Part of a small language model's weights.
Architecture: rotary positions, untied embeddings.
MLP neurons of a small language model. Each row is named by its layer, matrix (gate and up: input weights; down: output weights) and neuron, and shows model dimensions 160-223. Each number is 200 + 20 x the weight over its row's rms, rounded and kept within 0 to 999. A neuron's up and down rows have the sign that makes its largest values positive.
After each neuron's rows, "fires in" lists the words (lower case) most often at its 100 highest values on Wikipedia text that the model never trained on; "fires on" lists the tokens most often at its 100 highest values on Wikipedia text that the model never trained on. A number after a token or word is its count.

L7.gate537,179,219,172,196,190,232,198,202,214,225,201,186,176,179,212,190,225,208,235,202,185,214,196,183,210,194,214,198,158,223,223,190,197,199,185,226,184,188,227,213,172,205,216,243,214,193,224,179,176,215,208,208,233,162,220,204,201,186,203,168,257,248,187,188
L7.up537,198,170,209,195,214,215,187,204,225,236,227,130,182,190,219,199,187,206,191,147,228,195,211,213,219,163,172,219,210,192,224,193,223,196,201,198,220,216,244,197,171,176,197,205,208,239,217,206,208,198,219,213,219,183,208,223,200,194,232,194,237,175,205,221
L7.down537,215,215,205,200,222,194,223,218,197,164,196,209,221,202,185,210,205,177,169,195,171,173,195,238,224,217,210,222,209,180,206,199,207,204,230,218,191,192,177,180,201,183,181,193,212,222,213,213,197,193,183,222,204,192,174,227,201,196,208,186,198,211,173,239
fires in: "in" 70, "he" 6, "from" 4, "to" 4
fires on: " in" 60, " In" 10, " He" 6, " to" 4

L8.gate133,184,172,184,191,174,221,211,204,205,179,239,234,197,159,175,158,199,180,216,193,176,200,184,219,215,201,206,203,172,199,246,200,236,211,198,224,207,208,207,231,209,219,193,208,176,190,178,216,200,235,199,191,230,143,234,188,204,162,223,184,181,190,230,184
L8.up133,199,199,170,172,221,219,187,234,200,166,223,202,172,177,231,152,172,186,176,200,218,188,176,199,218,203,207,209,188,172,251,198,174,209,188,220,205,186,226,199,168,217,199,231,182,160,217,202,207,210,146,199,221,197,214,217,205,174,188,246,204,184,216,204
L8.down133,191,184,244,174,206,227,181,249,232,232,206,198,182,190,179,182,200,173,191,194,193,193,189,193,192,217,223,191,180,164,190,154,188,161,206,222,176,204,206,194,196,186,197,193,180,214,234,221,182,181,198,204,186,222,209,231,223,201,175,164,219,177,207,186
fires in: "of" 75, "or" 9, "and" 4
fires on: " of" 75, " or" 11, " and" 4

L3.gate24,200,169,209,179,175,189,243,176,215,184,230,169,243,203,222,189,198,195,164,174,195,201,190,197,188,199,217,161,204,200,217,199,173,206,220,208,196,216,226,228,193,210,238,199,192,215,195,221,202,237,225,190,243,175,189,187,165,190,187,213,197,263,204,168
L3.up24,212,174,222,182,210,183,196,178,237,185,231,187,221,202,192,203,189,201,190,191,164,192,201,177,191,196,219,182,179,202,223,175,197,209,202,173,183,192,227,247,232,194,174,196,212,212,198,187,193,194,192,234,217,225,216,182,183,224,178,224,189,234,195,196
L3.down24,218,201,232,184,229,200,210,207,219,158,202,188,213,227,193,221,184,183,184,211,182,226,185,206,221,200,196,196,186,192,217,164,212,202,192,150,197,191,214,231,214,195,174,228,200,226,186,171,214,211,195,240,221,196,228,180,177,204,195,230,203,212,212,196
fires in: "to" 36, "in" 34, "looking" 4
fires on: " to" 36, " in" 34, "ing" 11, "st" 4

L7.gate136,175,227,156,224,207,184,230,206,172,201,187,190,221,183,177,192,221,185,233,189,198,203,156,181,231,201,187,221,193,197,220,213,202,227,177,200,184,194,238,180,201,174,230,203,245,220,226,234,164,202,200,211,208,196,178,217,246,175,211,188,184,203,204,200
L7.up136,201,218,234,210,232,208,207,212,181,193,169,174,200,178,205,165,181,204,227,182,226,227,184,188,240,199,195,260,190,190,218,215,195,211,206,194,175,231,204,189,173,184,244,199,217,246,225,205,207,217,240,221,202,207,212,219,209,201,170,193,231,217,192,209
L7.down136,204,190,190,168,213,194,206,188,205,177,206,176,190,203,215,176,218,185,220,195,173,233,196,186,231,204,178,215,216,206,189,181,206,182,206,184,188,183,198,187,213,210,196,210,189,220,190,193,202,220,197,209,247,237,198,208,204,199,227,185,220,200,184,222
fires in: "in" 68, "the" 14, "on" 7, "between" 5
fires on: " in" 68, " the" 14, " on" 7, " between" 5

L5.gate92,218,202,220,186,173,173,185,181,216,175,226,222,157,185,193,178,225,173,204,177,207,215,183,188,181,176,211,165,181,186,214,185,206,201,237,232,180,213,181,229,183,227,173,198,177,183,202,176,196,195,204,200,233,194,237,165,202,207,184,159,183,179,218,194
L5.up92,199,189,227,196,221,201,191,203,210,227,184,212,179,195,215,218,235,230,179,182,212,239,195,183,200,188,183,167,186,178,217,183,203,217,242,219,183,187,195,182,193,214,187,216,181,167,201,175,196,189,189,167,227,211,213,191,206,227,163,161,228,181,164,193
L5.down92,198,195,173,223,206,223,180,198,203,236,188,190,213,217,235,225,241,234,188,201,195,208,190,166,194,195,170,217,181,210,218,207,203,206,201,202,188,184,183,203,213,219,195,205,181,201,215,195,192,195,200,175,210,195,193,224,192,203,176,198,225,203,172,196
fires in: "and" 33, "for" 13, "art" 7, "now" 6, "chandrasonic" 6
fires on: " and" 28, " for" 13, "and" 12, " art" 8

L8.gate506,198,191,189,208,180,230,212,198,214,211,201,189,213,216,240,194,221,209,216,170,188,175,169,157,209,182,218,198,205,207,212,202,179,200,195,201,177,216,190,234,193,210,168,195,207,184,230,240,173,223,197,196,213,184,221,183,169,204,186,188,194,211,195,176
L8.up506,175,205,203,222,229,189,190,204,199,226,200,210,208,214,214,170,251,200,203,201,171,232,210,168,225,208,206,230,227,221,198,176,161,179,164,198,200,241,204,223,164,184,189,194,239,199,196,194,179,191,213,233,239,200,160,216,203,189,194,222,211,190,188,164
L8.down506,196,220,202,184,183,253,215,193,196,218,206,167,183,191,201,216,170,175,201,188,195,211,200,204,222,211,219,191,182,171,187,212,197,178,199,217,215,191,159,218,243,209,181,205,203,168,213,215,211,167,207,176,195,149,238,218,207,204,178,200,195,208,196,198
fires in: "of" 33, "won" 17, "in" 16, "for" 4
fires on: " of" 33, " won" 17, " in" 16, " for" 4, "aut" 4, "d" 4

L5.gate311,191,235,220,186,204,204,207,232,174,186,204,202,182,218,250,188,221,209,183,204,221,186,186,229,202,190,175,221,169,187,198,200,190,219,186,199,181,217,241,215,176,214,165,193,231,200,192,222,200,219,232,215,199,195,203,230,227,176,205,224,149,204,215,190
L5.up311,194,197,158,193,211,206,202,227,178,177,211,163,191,235,222,236,178,232,190,228,169,195,161,214,181,200,165,205,145,225,228,203,191,206,218,190,206,235,207,171,209,210,211,221,201,214,193,158,208,223,188,211,222,168,222,195,207,218,206,199,184,200,183,182
L5.down311,208,188,172,207,199,187,189,208,181,149,195,208,225,233,203,217,181,205,208,219,180,178,180,190,155,187,192,189,178,220,184,229,199,230,225,195,180,242,168,185,221,200,210,202,220,189,187,174,200,195,192,206,169,203,234,181,183,219,208,204,180,220,165,218
fires in: "west" 18, "national" 13, "central" 7, "south" 6, "north" 5, "eastern" 5
fires on: " West" 15, " National" 14, " Central" 6, "ern" 6, " East" 5, "West" 5

L5.gate544,157,202,173,194,209,232,207,245,199,181,222,188,204,200,181,198,223,204,188,205,214,180,153,227,213,178,153,208,176,209,146,211,191,212,174,202,213,195,233,181,188,194,237,180,198,202,233,191,199,221,179,221,192,237,206,186,226,197,210,218,160,191,192,213
L5.up544,192,215,158,224,174,197,194,182,193,210,210,166,205,207,200,216,264,170,182,205,216,183,192,218,169,161,237,202,225,182,198,206,226,215,167,190,186,191,195,168,211,190,203,187,200,158,238,188,195,218,202,200,238,183,180,218,180,189,170,210,200,197,218,188
L5.down544,197,197,224,208,221,180,236,191,234,197,205,242,219,178,190,222,200,215,179,206,177,228,205,164,214,207,205,185,244,196,201,198,185,164,220,201,196,208,216,197,175,218,153,212,202,239,187,200,160,165,194,211,190,216,203,179,186,195,204,177,190,209,201,174
fires in: "on" 40, "in" 18
fires on: "On" 23, " On" 17, " In" 16, " on" 7

L8.gate125,195,184,188,177,215,165,193,236,228,200,223,161,171,180,225,191,242,186,211,237,192,192,160,192,196,199,181,215,233,215,209,175,149,203,198,215,187,204,210,196,195,216,183,215,170,207,189,191,194,222,193,178,201,194,202,192,211,190,201,203,223,203,211,210
L8.up125,209,205,171,177,225,185,191,227,222,198,211,219,214,195,194,203,196,160,226,240,220,209,179,185,169,219,172,236,223,189,177,215,190,209,210,231,189,185,197,187,199,234,171,245,201,206,186,200,190,207,181,201,214,206,202,169,195,210,205,223,215,203,232,209
L8.down125,187,210,190,169,236,213,224,183,164,246,169,176,221,218,208,187,188,179,207,196,195,213,195,176,194,205,202,171,179,172,170,262,217,174,198,200,204,199,210,249,194,187,218,200,227,193,183,191,221,235,196,181,206,214,236,192,212,191,211,220,215,193,217,210
fires in: "may" 16, "april" 11, "july" 9, "september" 9, "march" 7, "january" 6
fires on: " May" 21, " April" 11, " July" 9, " September" 9, " March" 8, " August" 7

L3.gate211,204,191,238,189,176,201,215,183,216,154,166,211,221,207,243,195,205,227,202,213,193,202,187,191,217,172,211,195,211,176,205,205,234,240,198,218,176,238,182,230,207,221,204,182,184,202,214,192,202,181,223,244,186,197,252,213,200,186,212,200,180,148,194,184
L3.up211,179,189,207,210,180,187,209,214,186,185,176,226,220,209,195,175,193,174,193,209,198,179,203,193,192,165,218,180,175,190,178,180,190,191,221,227,210,157,222,215,207,232,189,170,191,183,214,220,190,198,170,221,152,157,225,212,192,200,178,246,188,154,176,214
L3.down211,200,194,213,207,238,193,196,207,191,204,233,188,180,191,193,189,193,191,208,231,186,180,202,184,203,171,210,224,182,171,186,190,208,155,212,220,214,204,215,226,238,248,193,204,170,208,202,214,155,182,177,212,197,182,222,221,216,201,184,203,172,147,179,229
fires in: "of" 60, "for" 20, "and" 5
fires on: " of" 60, " for" 20, "s" 6, " and" 5

L3.gate983,213,203,197,204,213,200,201,192,195,201,198,219,221,192,223,221,215,220,202,235,192,167,194,190,132,206,190,181,148,229,178,181,194,201,187,179,175,201,222,202,177,202,172,211,187,238,186,236,194,213,162,202,193,201,182,223,182,187,192,213,202,171,220,238
L3.up983,201,248,153,187,199,219,206,204,195,219,223,232,209,187,221,214,199,188,219,215,197,168,182,216,183,224,215,183,150,211,178,167,192,201,206,216,173,209,199,208,228,206,190,255,153,233,195,228,200,214,190,172,152,189,189,176,182,193,198,202,185,243,195,199
L3.down983,175,188,179,220,228,188,207,206,202,208,193,179,226,201,227,199,173,204,195,210,187,188,213,197,184,228,183,203,139,221,197,228,198,179,196,152,181,203,223,185,188,169,182,202,240,207,132,170,204,225,226,216,206,204,250,222,196,202,225,220,241,187,241,206
fires in: "north" 22, "west" 12, "eastern" 11, "east" 11, "south" 9, "big" 6
fires on: " North" 20, " East" 15, " West" 11, " South" 8, " Big" 6

L8.gate954,173,176,180,176,220,164,234,207,179,208,191,213,224,172,197,200,227,186,243,219,210,226,198,207,181,193,175,185,213,205,196,211,200,203,188,220,203,199,197,150,195,227,187,194,223,180,201,228,220,209,201,220,209,205,214,198,194,178,187,207,172,262,211,221
L8.up954,179,200,222,172,194,219,186,238,189,170,191,190,194,209,239,202,222,177,213,210,159,227,209,201,179,202,176,203,228,198,226,239,176,198,221,226,200,168,188,193,186,228,185,224,203,184,209,216,223,234,248,212,188,226,191,174,212,218,219,197,223,193,202,241
L8.down954,174,197,205,212,250,169,171,195,174,205,233,215,186,207,180,191,200,216,205,209,219,195,236,188,189,189,200,145,219,197,207,179,219,212,179,179,191,191,217,176,222,208,197,189,211,200,199,202,212,196,197,183,192,206,212,205,229,205,214,208,195,218,224,224
fires in: "may" 15, "september" 14, "february" 13, "january" 13, "april" 10, "july" 7
fires on: " May" 16, " September" 14, " January" 13, " February" 12, " April" 10, " July" 6

L3.gate616,228,202,189,203,219,216,206,181,170,182,179,215,195,162,220,190,202,178,191,201,184,196,190,206,184,202,168,227,183,232,214,208,141,203,193,219,167,206,209,194,185,173,192,197,200,223,179,187,179,225,215,207,211,168,195,152,199,177,202,165,204,201,204,201
L3.up616,222,206,214,225,196,175,201,186,164,227,176,221,160,175,217,165,176,191,181,218,200,226,181,208,196,201,190,216,227,228,202,186,156,184,196,198,186,231,192,177,166,166,181,175,210,227,186,184,193,221,202,231,188,204,180,193,203,202,194,201,214,194,189,185
L3.down616,213,199,224,222,199,180,192,194,194,223,195,229,188,180,212,167,194,214,176,229,227,213,197,229,189,191,211,192,201,196,195,177,179,189,191,195,248,233,176,175,193,178,183,190,197,202,207,200,194,229,198,212,184,223,182,239,173,222,225,237,236,186,198,162
fires in: "singer" 18, "artist" 9, "player" 9, "award" 8, "coach" 6
fires on: " singer" 20, " artist" 9, " Award" 8, " musician" 7, " Player" 7